Weights of a small transformer language model.
Architecture: RMSNorm before each block, untied embeddings.
MLP neurons of a small language model. Each row is named by its layer, matrix (gate and up: input weights) and neuron, and shows model dimensions 80-175. Each number is 128 + 24 x the weight over its row's rms, rounded and kept within 0 to 255. A neuron's up and down rows have the sign that makes its largest values positive.
Before each neuron's rows, "fires after" lists the tokens most often just before its 100 highest values on Wikipedia text that the model never trained on.

fires after: " |", " 10"
L6.gate30 [138 116 112 141 186 145 136 158 105  63 150 101 120 126 138 105 117 181 116 126 125 105 126 102 137 142 139 146 130 150 105 147 109 162  99 127 134 108 124 136 128 140 131 131 170 133 142  94 103 122 174 110 137 138 129 113 133  91 134 118 126  84 116 133 164  78  91 134 151 113  88 172 143 117 118 117 123 149 112 113 155 132 148 121 145 173 108 142 110 105  76 122 102  96 109 125]
L6.up30 [196 154 173 125 157  77 111 136 136 109 127 141 114 130  82 136 120 103 176 123 151 143 124 132 172 139 140 154 115 114 143 108 144 106 102  79 127  98 140 102 110  99 133 169 136 137 169  94 129 127 143  81 140 164 127 184 103 156 143 167 132 117 111 108 111 128 108 114 130 135  88 109 153 116 145 114 111 128 138 111 119  98 144 106 165 118 112 170 145 168 137 110 131 112 141 141]

fires after: " |", "|---|---|---|", "|---|---|---|---|---|"
L6.gate1293 [123 111 123 177 147 123  86 122 100  67 145 137 127 137 126 129 128  60 114  95 112 162 163 123 132 109 128 104 134  91 119  95 119 145 136 108  74 157 147 155 120 110 136 121 125 160 100 117 161 144 148 149 120 106 160 145 178 140 106 141 101 100  92 136 159  99 115 143 150 109 115 126 164 130 172 151 120 138 142 116 148 131 104 155 126 190 133 142 123 124 148 125 155 114 129 127]
L6.up1293 [159 105 139 147 129 123 142 112 152 135 104 161 114 122  74 124  94 115 152 105 124  86 119 144  99 121 150 108 143 112 193 176 150 135 132  77 143 115 123 107 149 158 159 135 124 117 168 111 132 122 142 137 132 117 157 123 126 123 149 137 143 175 130 107 104 137 169 114  92 108 137 135  99  63 134 135 147 139 130 117 118 153 162 119 145 127 112 104 112  91 154 149 124 145 126 135]

fires after: " |", " who"
L4.gate832 [130 162  96  97 154 140 152 168 120 110 136 144 156 101 103 149 132 136 114 164 155 139 130 139 152 102 144 162 100  94 150 137 149 135 139 168 173 151 124 177 130  72 111  96 109 113  95 116 107 107 124  93 136 151  88  97 155 122 140 111 113  87 109 158 113  97  99 121 124 113 121  94 140 138  93 122 115 114 138 111 117 152 136 107 136 134 142 132 137  99 160 162 134  81 136 138]
L4.up832 [136 111 111 118 134 114 120  73  95 135  89 122 141 125  91 161 137 112 163  80 134 131 134 100 144 108 138 146 106 129 141 106 139 136 135  90 120 167 124 106 188 107 129 174 154 106 120 134 111 116 100 115 139 124 117 121 140 139 152 143 128 114 170 134 117  93  97 150 137 132 104 107 125 115 154 109 116 103 108 137 141 121 165 110 132 158  88  97 169 176 155 127 146  87 114 141]

fires after: " |"
L6.gate1120 [113 138 138 152  89  95 123  84 132 120 139  84 108 131 141 146 150 137 128 147 144 136 121 132 133 118 179 100 135 129 152 111 146 105 131  78 108 128 157 145 181 124 125 104 140 116 144  88 137 133  78 151  98 106 119 130 125 104 112 162 120 120 119 128  96 118 152  71 130 127 175 117 133 113 146 134  71 151 131 149 110 193 138 132  92 106 162 171 144 128  68 123  98 132 107 150]
L6.up1120 [175 144 116 160  78 147 125 111 140 134 121 135  81  87 146 121 105 125 142 120  97 118 106 127 140 107 154 112 140  99 117  96 129 161 162 137 114 128  93 122  99 144 101 132 113 133 148  81 101 110 144 136 137 161 132 142 111 113 124 143 113 134 164 135 145 134 141 125 206 128 110 124  86 109 145 155  69 146 123 110 181 167 132 156 122 115 192 153 151 111 125  82 150  97  90 151]

fires after: "\n", "/", "km", "sq", " sq"
L6.gate959 [159 116 135 142 134 139 134 108 175 136 127 129 138 121 141 137 146 162 143 164 122 113 128 151 131 166  88 119 124 110 177 104 121 126 140 130  99 113 150 103  59 144 151 156 136 108 157 123 114  96 122 153 134 110 134 144 149 132 119 142  86  71 144 125 137  95 106 144 144 160 140  98 103 134 102 131 145 126 149 168 169  88 122  89 139 155 162 112 154 129 104 126 177 117 132  75]
L6.up959 [125 157 144 132 119 141 142 134 166 128 133 137 127 136 116 123 131 147 133 126 140  98 101 153 121 115 102 122 150 148 154 115 160 121 151  89 119 144 148 141 120 140 105 126 109 133 157 147  54 102 104 156 150  54 137 128 148 107 134  91 137 117 116 159 106 176 139  99  90 137 152 114 119 117 102 138 146 102 157 106 157  94 114  99 122 152 106 143 137 102 148 118  98 145 154  82]

fires after: " S", " s", "S", "s", " un", " res"
L4.gate667 [ 97 112 149 117 142 100 122 124 122 106  97 139 136 131 108 138 104  81 145 152 145 124 108 141 130  54 134 112 118 126 111 134 141 144 144 158 104  88 153 103 176 194 126 101  85  87 152 132 164  63 150 134 140 123 118 133  67 161 133 139 149 159 105  90 126 141 148  61  83 115  90  92 107 127 121 126 144 125 143 135 129 107 191 102 148 138 113 134 156 133 123 136 168 141 137 120]
L4.up667 [ 95 106 105 127 159  98 148  99 119 180 118 109 161 133 110 145 131 101 157 151  84 124  72 134 145  90 122 167 132 146  65 106 135  87 145 141  73  96 150 150 111 120 111  94  94 132 149 109 153 129 117 128 142 124 158 148  77 116 105 107 107 111 148 154 116 171 130 155 134 137 130  99 100 146 179  90 102 111 134 111 124 122 158  83 150 147 154 121 149 163 160  82 168 111 113 126]

fires after: ",", " a", " an", " for", " or"
L4.gate654 [125 152 145 126 145 145 130 134 104 133 146 134 113 123  97 130 136 147 143 116 160 125 113 115 144 156 146 115 148 131 148 140 154 130 102 114 135 119 157  73 128 162 141 130 100 180 128  86 117  79 126  99 138 125 103 131  99 132 154 120 135 107 115 154 114 122 118  90 114 154 137 153 112 143 138 138 112 136 134 178 128 139 106 132 145 176 139 118  86 149 126 173 127 133 128 106]
L4.up654 [129 141  85 117  79 156 127 110 110 135 104 114 108 134  99 109 154 132 142 169 134 188 138 139 113 162 111 122 129 145  95  94 130 134 140 152 149 151 118 146 103 124 113 155 158  93 147 188 160 149 165 158 113  79 112 145  84 116  78 144 104 114 145 172 137 126 109 120 124 166 170 164 155 126 159 121 173 138 137 129 114  86 163 152 149 103 140 178 127 120 110  89 114 110 134 117]

fires after: "\n", " Year", " Date", ")", " ", " |"
L4.gate816 [138 156 168 110 129  81 128 157  95 162 110 102 148 114 152 127  84 146  91 128 132 149  85 126 137 112 121 126 165 136 155 151 140 163 125  88 119 150 106 137 106 122  95 146 133 139 141 141 154 158  98 130 123 172  87 136 174 153  93 157 152 132 132 127 195 119 114 138 165 128 124 106 108 138 129 100 110 129 146 110 139 123 130 125 124  82 118 161 109 103 124 151 100 107 120 156]
L4.up816 [ 61 121  76 124 127 133  59 124 125 163 160 133 116 108 134 101 136 153 126 124 118 135 137 148 111 108 102 107 109 138 181 158 136 103 148 125 104 129 165 101 115 132  68  98 136 159 123 130 175 121 121 114 114 128 130  84 152 148 124 126  87 108 128 148 121 119 119 126  94 103 176 136 125 149 114 130 103 162 107 147 141 138 152 112 112 149 141 128  73 110  88  86 117 159 152 176]

fires after: "\n", " the", " ="
L6.gate812 [136 157 152 157 118  95 109 142 147  94 131 145 120 126 113 159 142 140 167 181 137 141 122 117 132 143 195 159 169 137 129 133  62 105 119  88 138 120 134 127 119 117 101 112 106 135 129 131 101 173  70 105 124 117  91 120 140  90 148 131 130 152  99 126 139 177 144 125 127 121 138 133 139 141  95 141 141 206 128 149 111 145  80  79 121  89  82 168 104  79 144 122 141 152 128 129]
L6.up812 [142 131 123 119 151 114 111 109 160 151 151 125 146 153 108 108 100 122 139 137 138 160 117 136 122 175 127 128  97 133 163  99 104 140 152 106 115 153  66 118  90 147 110 164 156 118 113 126 134 100 145 106 137 159 114 129  98 156 108 142 178 167 156 168 152 132 122 142  93 149 106 133  90 133 127 133 107 159 146 139  82 141 143 135 130 146 129 115 138 136 184 105 156 125 149 188]

fires after: "==", " ==", "===", " ==="
L4.gate596 [100  99 133  92 130 114 128 145 148 137 130 135  82 122 102 180 128 127 110 111  93 120 110 179 120 138  85  72 184 144 127 161 153 100 130  98  76  97 106 113 127 149 115 118 121 105  99 127 112 141 116 138 128  79 107  94 144 194 112 108 135 100 102  92  99 133 155 127 141 133 142 132 105 133 123 160 150 139 115 134 105 126 148  86  71  83 106 155  92 113 153 153 131 126 105  91]
L4.up596 [152 153 156  85 160 132 151 110 149 142 128 129 121 133 130  80  95 149 108 114 156 191 135 105 139  99 117  85 121 110 147 137 111 137 135 112 108 108  90 161 137 131 162 108 100 135 138 156  99 126  83 131 120 150 122  95 125  93 112 136  97 135 135 150  86 153 117 145 107 109  97 145 144 120  94 100 131 146 142 121 137 123  94 141 107 179 133  83  86 124 137 143  99  96 180 114]

fires after: " the", " a", ",", " The", " an"
L4.gate840 [100 132 154 115 116 162 134 133 142 123 144 128 131 135 144 127 122 145 139 107 137 139 137 129  96 138 184  91 122 151 136 146 123 155 115 142 121 142 133 107 128 119 132 150 132 144 133 115 122 104  64 153 143 149  91 154  96 114 145 130 125 169 152 117 148 109  68  79  98 122 148 121  92 162 127 151 116 128  40 140 101 126 114 151 121 160 109  90 120 161 152 107 152 111 135 102]
L4.up840 [119 152 167 127  93 129 192 135 148 145 100 114 143 127 122 116 125 109 152 138 117 140 121 142 112 140 134 105 117 143  96  59 121 104 104 163 119 109 145 137 123  99  98 108 135 114 171 128 122 150 130 142 151 148 131 157 141 115 153 137 113 141 155 128 115 129 115 156  69 153 149 190 121  89 161 100 101 104 122 134 107 119 162 106 107 173 153 111 129 107 164 156 163 141 175 152]

fires after: "\n", "-", " 2", " (", " 3"
L6.gate19 [ 89 116  84 133 142 144 106 163 141  87 103 169  93 153 119 155 123 131  97 128 118 106 120 173 133 168 131 134 126 156 117 143 160 120 116 138 150 152 139 126 120 144 114 118 106 121 144 111 122  77 116 129 132 114 103 165 135 149 109 113 145 140 108 146 152 114 166 150 135 105 101 131 107 166 120 145  62 142 148 115 114 191 103 151 112 128 120 142 118  99 112 112 193 158 108 160]
L6.up19 [143 162 148 157 155 125 138 108 121 121  89 108 124 122 132 124 105  87 104 150 137 163 125 117 124 151 121 100 102 119 128 121 135  79 142 104 159 112 114  99 124 171 109 111 112 126 135 112 122 120 154 147 120 148 132 143 122 133 149 120 119  77 112 201 176 116  87  86 130 140 115 119 125  79 143 145 156 139 130  83 137 149  90 159 105 166 118 128 129 112  77 131 131 117 132 136]

fires after: " the", " |", "|", "The", " All"
L4.gate97 [119 102 150  99  94 108 102 148 131 164 145 105 122  88 131 160 100 142 161 155 119 131 136 126 104 126  74 154 134 149 108  92 144 120  81 143 142 124 132 110 120 110 121 127 126 132 150 108 107 127 132 130 172 117  83 147 125 104 162 162 137 211 102 167 126 169 132 102 118 142  90 150 136 142 125 112 107 141  81 118 108 122 144 153 139 140 123 110 111 104 104 141 153 126 122 118]
L4.up97 [112  91  91 135 124  89 127 131 113 133 101 114 129 137 100 116 128 108 103 114 177 131 101 150 132 124 129 129 147  70 125 150 149 113 102 131 118  86 169 141 142  83 150 122 129 124 118  89 141 123 144 136 150 104 106 130 112 142 128 127  72 142 120 152  83 124 112 101 119 113  95 178  96 159 147 132 133 106  92 159 126 100 127 108 121 142 102 138 157 129 117 118 179 198 148 133]

fires after: " |", "|---|---|---|---|---|---|---|---|"
L6.gate1100 [139 124  82 119 146 131  87 152 124 115 103 116 115  96 107  92 118 107  96 123 122 142 127 119 134 126 144 100 115  91 121 171 137 132 149 100 147 117 147 105 129 166 107 125 177 167  99 135 121 133 136 122 140 110 126 126  92 122 119 118 166  88 151 126 172 140  73 126 147 111 101 106 109 112 148 130 116 140 119 124 102 114 132 115 112 182  88 164  96 150 126 122 166 128 146 131]
L6.up1100 [110 129 143 134 125 113 131 147 165 127 138 114 158  99 127 123 125 120 138 133 126  56 125 137 182 135  75 143  76 124  86 129 134 108 152 157 122 161 138 111 116 115 128 176 165 126 141 115 130 134 124 152 168 122 103 122 170  97 151 137 108  94 118 118  89  91 124  99 163 130 140 151 132 124 122 100 116 161 163 132 147 139 114 129 165 162 131  92 142 150  94 105 152 118 175 126]

fires after: " |", " ===", "==", "===", " ==", "\n"
L4.gate703 [129  92 132 109 142 118 150 115 151 138 141 134 147 120 130 104 137 173  93  91 119 118 130 122 142 125 106 125  65 149 153 139 107 125 124 114 117  95 130 129 125 149 123 123 110 126 126 125 128 132 110 157 142  95 133  90 129 123 153 147 105  95 162 135 127 112 121 125 107 145 121 158 138 107 105  95  99 163 150 129 128  98 123 124 110 182 105 101 105 125 142 166 124 113  98 107]
L4.up703 [163  77 143 112 175 124 176 146 172 121 116 109 136 144 146 122 113 183 162  84 130 114 122 144 121 141 110 118 135 130 148 117 114 154 122  95 153 115 143 143 134 116 128  99 114 143 170 142 125 168 102 122  82  64 125  82 148 118 135 154 113 112 117 138 152 156 107 149 138 137 109 121 157 126 112 145 132 172 140 131 141  95 165 140 112 138 134 158 143 122  85 132 115 148  97 117]

fires after: " −", " R", " served", " +", " W"
L4.gate1286 [134 116 134 127  91  79 177  77  68 143 152 134 120 150 153  87 112 143  90 141 133 118 116 156 163 126 142 136  91 142  98 147 125 185 113 154 174 120 168 139 113 166 110 124 146 118 120 103 133  69 168 168  89 125 114 128 150 124 160 132 186 107 134 136 175 153 156 117 110 114 135  92 140  82 114 110 156 106 134 142 132 127  99 137 110  89 126  89 115 145 128 122 106 127 133 163]
L4.up1286 [125 108 116 101  70 126  98 129 111 166 138 107 113  77 164 134 139 163 137 118  89 188 150 113 100 125  99 122  88 160 141 152 116 104 173 158 130 142 122 133 115 151 117 126 144  85 153 159 177 113  94 131 109 123  60 108 153 110 111 128 128 121 151 101 132 115 163 117 146 110 108 140 144 120 148 151 155 137 138 159 170 158 124 138  81  87 126 115 144 104 145 135 124 125  76 129]

fires after: " |", " ", "|---|---|---|---|---|"
L6.gate849 [153 125  64 105 141 136 110 144 140  97 133  61 168 131 102 124 101 100 140 102 149  99 127 160 144 137 121 134  85 140 133 100 119 152 117 122 101 159 145 117 136 121  82  88 124 115 118 104 154  99 108 145 151 119 132 140 135 162 109 129 119 129 116 123 162 125 109 113 120 146  79 109 128 105 141 186 148 135 124 122 178 141 119 129  84 130  95 136  88 123 148 133 147 115 158 110]
L6.up849 [185 104  76 150 208 135 126  93 139 180  98 163 100 129 100 155 125 154 132 137 140  99 135 158 136 120 182 113  97 129 129 108 123 116 106 136 123 115 130 130 157 167 109 126 155 137 119 141 133 118  93 151 149 175 120 171 122  98 106 181 137 106 118 136 106 125 132 122  98 140 131 159  95  98  98 124 146 132  87 146 113 105 145 111 117 164 161 156 126 126 122 135 160  84 134 128]

fires after: "\n", "-", ").", ":"
L6.gate298 [148 112 119 109 113 115 110 160  98 142 110  85  92  84 112  91 132 110 115 100 119  95  97 118 162  88 144 129 141 168 111 157 156 127 131 126  78 148  94 133  75 112 136  71 113 175 114 109  60 124 116 156 106 157 165 100 123 105 178 123 102 142 158 149 148 105 102 149 176 166  94 108  83 114 130 140  80 130 114 138  89 113 150  83 141 143 172 163 110 145 164 149 109 124  99 108]
L6.up298 [107 112 134 140 120 118 135  99 110 118  69  75  81 157 102 170 157 135 121 145 133 111 132  58 145 108 134 159 156 117 130 116 129 114 140 131 104 138 135 132 111  92 163  94 124 158 115 124 121 121 149 145 114  90 107 132 133 166 147 119 151 138 155 139 130 142 129 145 174 135 110 122  95 124 100 100 116  86 101 137 123 142 120  95 121 134 125 168 131 156 186  68 135 114 124 111]

fires after: "\n"
L4.gate478 [107 124 138 121 152 116 108 140 102 131 134 129 113 110 106 143 105 125  96 124 124 136 113 141 183 172 126 153 149 158 175 129 150  93 121 137 110 116 158 114 121 132  99 154 132 163 111 126  85 141 154 138 133 109 149 139 129 135 166 102 181 142 121 117 139 172 158 137 145 133 142 163 140 151 107 134 126 144 139 154 127 123 133 124 137 168 101 157 127 140 139 114 142 150 118  91]
L4.up478 [124 109 122 127 125 113 143  99 144 136 185 132 135 157 131 161 161 128 125 149 151 155 108 108 138 124 148 137 170 151 162 141 164 125 129 126 120 142 114  96 127 116  98 160 122 103 164 126 133  92 136 140 148 153 116 134 154 135 147 132 129 162  88 151  94 152 111 120  98 125 136 173 124  99 125 160  73 144 135 158 126 155 117 183 126 134 186 156 145  90 154 143 174 120 141 118]

fires after: " |", " c", " ("
L4.gate1155 [112 115 108 128  63 120 125 167 142 146 142 121 106 165 150 117  89 106 123 143 123 107 147  68 130  94 157 137  97 169 137 111 137 140 113 141 131 106 104 143 168 165 121 107 117 168 164 117 111 155 154 151 109  74 114  86 139  92 153 169 133 112 156 128  95 119 137 126 165 129  89 128 153 109 138 161 129 140 150 152 125 131 130 131  87 142 129 109 160 104 104 141 192 104 127 144]
L4.up1155 [207 123  85  98 111 157 141 150  55 123 139 172 126 142 142 139 105 162 187 137 115 124 135 131 121 156 117 119 106 114 143 102 137 127  83 135 116  79 141 165 108 131 110 113  71 135 135 146 145 136  98  84 114  96  92 111 166 113 131 109 156 122 127 133 142 105 165  84 106 143 112 131 155 122 124 135  87 137 118 117 115 138 127 133 140 104 135 141 134 103 144 117 114 130 107 120]

fires after: " ", " 4", " 3", " |", "0"
L4.gate818 [ 93 158 106 152 112 141  99 148 100 123 185 108 103 121 125 164 103  72 107 143 158  78 145 123 150 109 103 128 128 162 110 145 120 118 138  82 151 111 161 173 103 123 123 102 105 140 136 129 151 157 126 109 136 131  90  73 101 137 147  93 131 124 107 111 147 130 133  92 134 180 169 120  97 129 115 140 128  94 160 139 127 128 121 137 120 135 124  95 124 141  79 128 103 114 135 132]
L4.up818 [139  95 142  96 143  99 145 135 157 122 147 129 118 116 154 139 134 145 130 139 106 136 141 140 108 127  97 140 148 117  88 111 127 136 133 148 141 143 155 165 177 166 128 116 126 156  98 130 150 164 116 129 109  91 122 137  84 106 141 124  97  85 138 117 123 106 140 131 127 144 141 112 171 139 104 106  94 146 165 140 180 131  66 118 102  92 156 178 133 142 153 132 157 140 132 110]

fires after: "\n", " Albums", " ("
L6.gate34 [104 139  95 132  90 106 123 127 150 107 151 163 144 108 152 155 115  97 121 110 141 119 102 143 104  95 157 149  90 149 100 182 169 149 119  98 111 111 144 109 133 120 108 146 134 157 149 113 131 120 123 112 176 127 108 104 151 110 131 142 150 137 131 106 217 153 146 135 158 104 119 100 123  81  80 177  91 165 110 186 108 140 112 122 142 147 146 122 143  97 106 103  84 143 144 166]
L6.up34 [152  90 128 124 133 150 128 111 164 133 168 148 108 132 150 122 125 136 159 126 119 164 142 121 138 138 156 130 148 115 147 116 131 124 116 121 123 133 160 151 118 135  88 107 120 116 110 124 133 105 147 130 105  97 164 122 106 124 135 118  90 122 134 107 142 131 133 132 161 107 158 127 151 152 102 108 174 117 193 123 141 104  92  87 120 101 150 112 108 139  99  97 109 132 152 149]

fires after: " |", "\n", "=="
L4.gate843 [147 157 110 106 138 153 181 145 122 121 140 120 148 123 111 160  99 148 161 103 121 140 131 120 143 117 114 108 136 137  65  98 145 140 100 101 129 120 161 150 129 154 149 149  76 131 116 119 106 119 160 125 112 136 167 169 120 139 202 104 154 166 121 183 137 149 104  80 133  99 109  89 104 147 153 110 126 122 120 108 129 133 113 125 133 163 132 113 110 118 123 145 165 103 186 157]
L4.up843 [134 117 135 140 128 119 119 103 131 111  67 158 128  85  96 169 126 118 112 135 147  84 163 141 144 138 123 176 142 129 160 153 134 141 107 112 137 121 165 130 126 107 101 107 189 172 102 147 112 118 131 131 154 113 134 153  92 101 157 143 201 171  83 146 109 112 125 108 144  82  95 128 105 121 143 101 153  93 156 116 108  81 146 157 149 159 149 150 145 129 139 129 127 175 116 124]

fires after: "\n", "=="
L4.gate231 [107 101 111 109 136 135  80 145 143 173  93 129 148 105 165 178 125 131 145 107  75 107  69 147 107 128  72 120 124 125 180 176 112 109 142 106  79 120 128 134  72 114 147 100 133 121 105 141  99 137 122 163 143 123 150 130 110 139 128 113 137  67 147 136 174 113 129 120 180 153 154 113 129 157 118 131 131 132 128 137 113 101 106 102 127 144 128 156 128 123 147 144 163 111  55  88]
L4.up231 [115 109 160 119 166  99 141 152 139 144  79 123 130 129 122 108 108 140 148  94 175 155 117 131 128 159  81 154 159 122 171 121 155 112 116  56 121 126 127 105 143 128 146 128 104 150 124 123 124 135 117 160 144 154 145 114 122 104 137 169 130 128 176 185  71 139  68 147 122 110  75 141 156 138 157 125  44 163 120 135 190 107 123 107  95 158 172 116 138 128 133 123 136 132 115 110]

fires after: " |", " W", " in", "NH", "s", " D"
L6.gate510 [111 105 123  74 125 118  88 173 145 146 124  94 165 160 129 105 111 142 124  86  92 108 143 144 138 121 137 132 136 149 139 160 165 104 136 151 147 114 110 138 129 124 153 138 143 123 153 140 144 154 121 115 137  94  89 111 160 150 116 125 144 132 128 135 163 117 129 151 126 151 116  95 133 143 113 146 158 135 143 150 151  90 135 134 135  96 112 142 128 142  82 133 139 106 130 112]
L6.up510 [123 139 102 140 105 126 126 124 106 101 147 136 115 151 175 151 107 128 178 126 155 125 129  87 152 116 120  61  98 129 147 113 167  88 121 128 154 135 121 154 101  94 115 153 124 136  91  91  81 154 152 135 114  88 158 148 130 126 165 129  91 111 121 125 116 121 126 142  88 103 165 108 151 132 172  85 165 133 128 104 128 123 101 112 141 165 163  85 144 122 145 153 151 132 125 142]

fires after: " F", " G", " N", " D"
L4.gate895 [147 136 119 130 131 129 135 142 108 113 159 119  90  99 146 144 110 125  77 132 146 124 129 143 118  79 156 159 108 187 141 104 100 109 120 142 100 101 163 151 186 107 157 125  94 129 169  60 128 120 159 168 117 141 124  98 192 125 137  96 140 132 119 135  88 126 151 120 146 127 158  92 163 116  99 151 137 167 109 127 121 156 111  97  97 125 143 126 126 107 128 139 132  75 105 113]
L4.up895 [103  98 118 136 139 130 126 169 105 158 161 105 114  89  95 120 182 141  83 130 121 142  95 137 123 217 163 116 163 154 100 162 171 119 131 154 129 163 172 169  87 118 108 178 111  69 114 136 115 112 160 126 124 108  94 155 148 120 119 123 130 144 101 154 123  67 160 129 160 158 110 140 120 156 110 151 117 144 115 117 125 140 155 157 108 102 126 128 129 154 109 128 150 105 158 139]

fires after: " |", ")", "\n", "|", "\"", "ile"
L6.gate117 [107 131 124 138 144 116 161 128 114 163 117 153 127 153 111 119 169 137 118 118 159 125  98  76 134 157 135 122  95 158 128 132 135 189 143 128 163 185 134 131 125 151 119 123 146 124 130 108 170 126 172 111 139 124 116 109 149 108 137 113 125 126 127 131  63 170 130 133 149 118 134 134 116 127 105 131 125 163 129  98  97 135 103 116 146 140 107 120 136 154  95 113  99  94 112  84]
L6.up117 [135 101 123 101 155 104 154 156 113 177 128 155 103  69  86 110 121 189 116 146 110 102 103 154 146 147 149 104  79 182 123 109 134 134 109 120 111 145  65 125 165 164  97 149 104 126 142 166  79 161 133 123 148 139 149  95 150 100 122 108 121  98 136 114  80  97 129 135 143 144 160 123 123 102 164 161 114 117 108 110 122 105 136 143 209 136 110 161 149 150 111 124  99 116 124 124]

fires after: " a", " The", " A", " |", " for"
L4.gate479 [109 143 117 125 123 123 100 114 109 100 120  94 137 161 110 157 119 132  86 136 105 105 103 123 118 141 118 147 131 101 135 132 125 123 108 154 120 109 127 149 106 110 136 124  99 133 170 150 100 195 146 154  98 108 124 125 139 147  81 161 132 125 100 105 158 141 100 149 140 130 166 142 103  83 100 117  83 125 171 114  99 129  88 120 141 131 103 123 124 109 114 141 126 142 148  83]
L4.up479 [142 136 160 161  96 133 158 122 119 120 132 217 155 111 113 169 119  96 137 134 142 122  89  96 121 134 140 125 137 130 144  97 103 128 132 139 118 143 130 103 138 136 159 106 160 111 130 103 147 151 179 111 103 121 123 158 114 103 157 150  89 111  88 124 102 104 139  90 117 120 118 104 148 142 136 137 104 149 142 119 101 153 106  99 117 169 159 122 123  67 119 128 134 176  84 107]

fires after: " S", " T", "S", "T", " A", " s"
L4.gate1164 [132 114  92 109 137 137 114 143 127 134  87 116 136 125 118 115  97 110 108 105 162  50 109 140 123  79 110 102 165 126 116 165 187 129 154 103 134  93 145 151 164 151 117  98 118 153 116 152 122 147 159 152 131 149 133 163 112 120 129  94 172 139 116 131 128 146 123  98 133 134 154 119 137 111 150 134 154 165  98 145 173 176 149 145 119 126 156 131 111 119 160 135 102 178 143  73]
L4.up1164 [ 84 138 150 138 137  92 180 116 148 178 107 112 120 100 128 142 108 149 177 146 138 161 126 111 116  86 103 115 197 125 105 144 115 172 113 141 106 168 117 102 154 129 108 114 144 131 125 109 141 138 139 111 129 128 123 139 122  80 122 104 146 183 128 136 135 145 121 143 124 110 104 154 146 144  98 135 151 137 121  96 105 181 166 126 136 125 145 158  97 145 142 116 120 143 154 123]

fires after: " |", " 0", " 1"
L4.gate582 [ 97 101 109  78 122 121 108  99 124 135 132 120  98  69 149 140 122 140 110 116 105 133 114 142 116 163  68 114 118 102 153 117 112  87 153 105 130 159 132 149 140 110 151 135 132 148 175 120 101 150 132 138  97 109 101  92 153 116 145 132 127 151 129 139 104 168 139 138 134 113 115 137 112 147 123 135  64 135 130 127 136 134 110 132 121 156 142 129 111 127 138 115 110 134 164 126]
L4.up582 [180 109 148 102  96 135  94 114  78 112 114 107 134 143 120 179 131 133 123 124 107 122 106 150 103 137 132  69 166 103 162 117 106 108 171 181 106 155 132 116 129 107 139 124 124 141 138 125 132 165 131 151 118 111 125 103 108 130 125 119 136 125  92  80 148 141 145 120 144 100 117  92 150 119 132  78  85 135  99 153 151 120 115 148 117 150  90 137 151 134 115 140 129 167 122 112]

fires after: "\n", ")", " one", " ===", "===", ","
L4.gate613 [ 93  92 145 107 126  77 130  99 116 123  96 100 147 125 113 138 111 149 112 106 117 137 156 110 126 129 147 107 112 121 132 142 110 102 130 122 110 122 133 165  75 105 145 137 123  82 145 113 157 148 123  99 121  79 111 111 136 130 110 111 117 123 127 124 110 137 102 126 109 142 129 175 105 115 122 128 106 146 126 103 144 177 122 161 113 121  91 167  74 139 102 150 134 143 120 123]
L4.up613 [107 138 143  87 201 111 107 114 132 130 140 146 144 181 158 114 165 139 129 122 136 127 114 121 132 129 115 103 138 113 127 120 144 133 134 110 173 125 132 183 151 110 132 126 123 127 120 145 108 101 135 132 163 124 118  81 108 140 150 119 118 121 151 119 136 117 125 152 167 125 109 101  55 108 146 129 118 163 117 134 147 102 142 101 105 127 183 116 156 161 148 175 115 120  92 101]

fires after: "–", " L", "-", " -", " Hard"
L6.gate498 [137 140  78 149 127 147 123 138 122 159 130 134 108 122 152 101 187 137 152  74 119 134 125 140 145 143 131 131 163 114 121 115 122 129 124  96  97 113 169 155 113  64 135 157 123 103 118 136 126 141  94 166 137 162 139 123 119 118 121  85 121 138 144 109 153 145 129 131 102  83 141 136  91 107 187 121 195  80 162 102 142 110  90 147 106 194 138 111 169 131 130 155 153 109 188 140]
L6.up498 [162 105  95  88  87  97 158 148  93 108 134 170 156 112 129  93 113  94 129 142 125 139 133 147 112 101 138 175 136 107 144 116 126 126 128 152 130 123  94 134 119 160 160 135 133 124  91 129 134 148 134 120 157 171 134 173 121 136 137 143 123  72 184 120 145 162  67 154 120 172  87 146 120  79 163 166 123 132 158 105 155 156 135 128  88 117 130 142 128  94 127 210 162 136 146  92]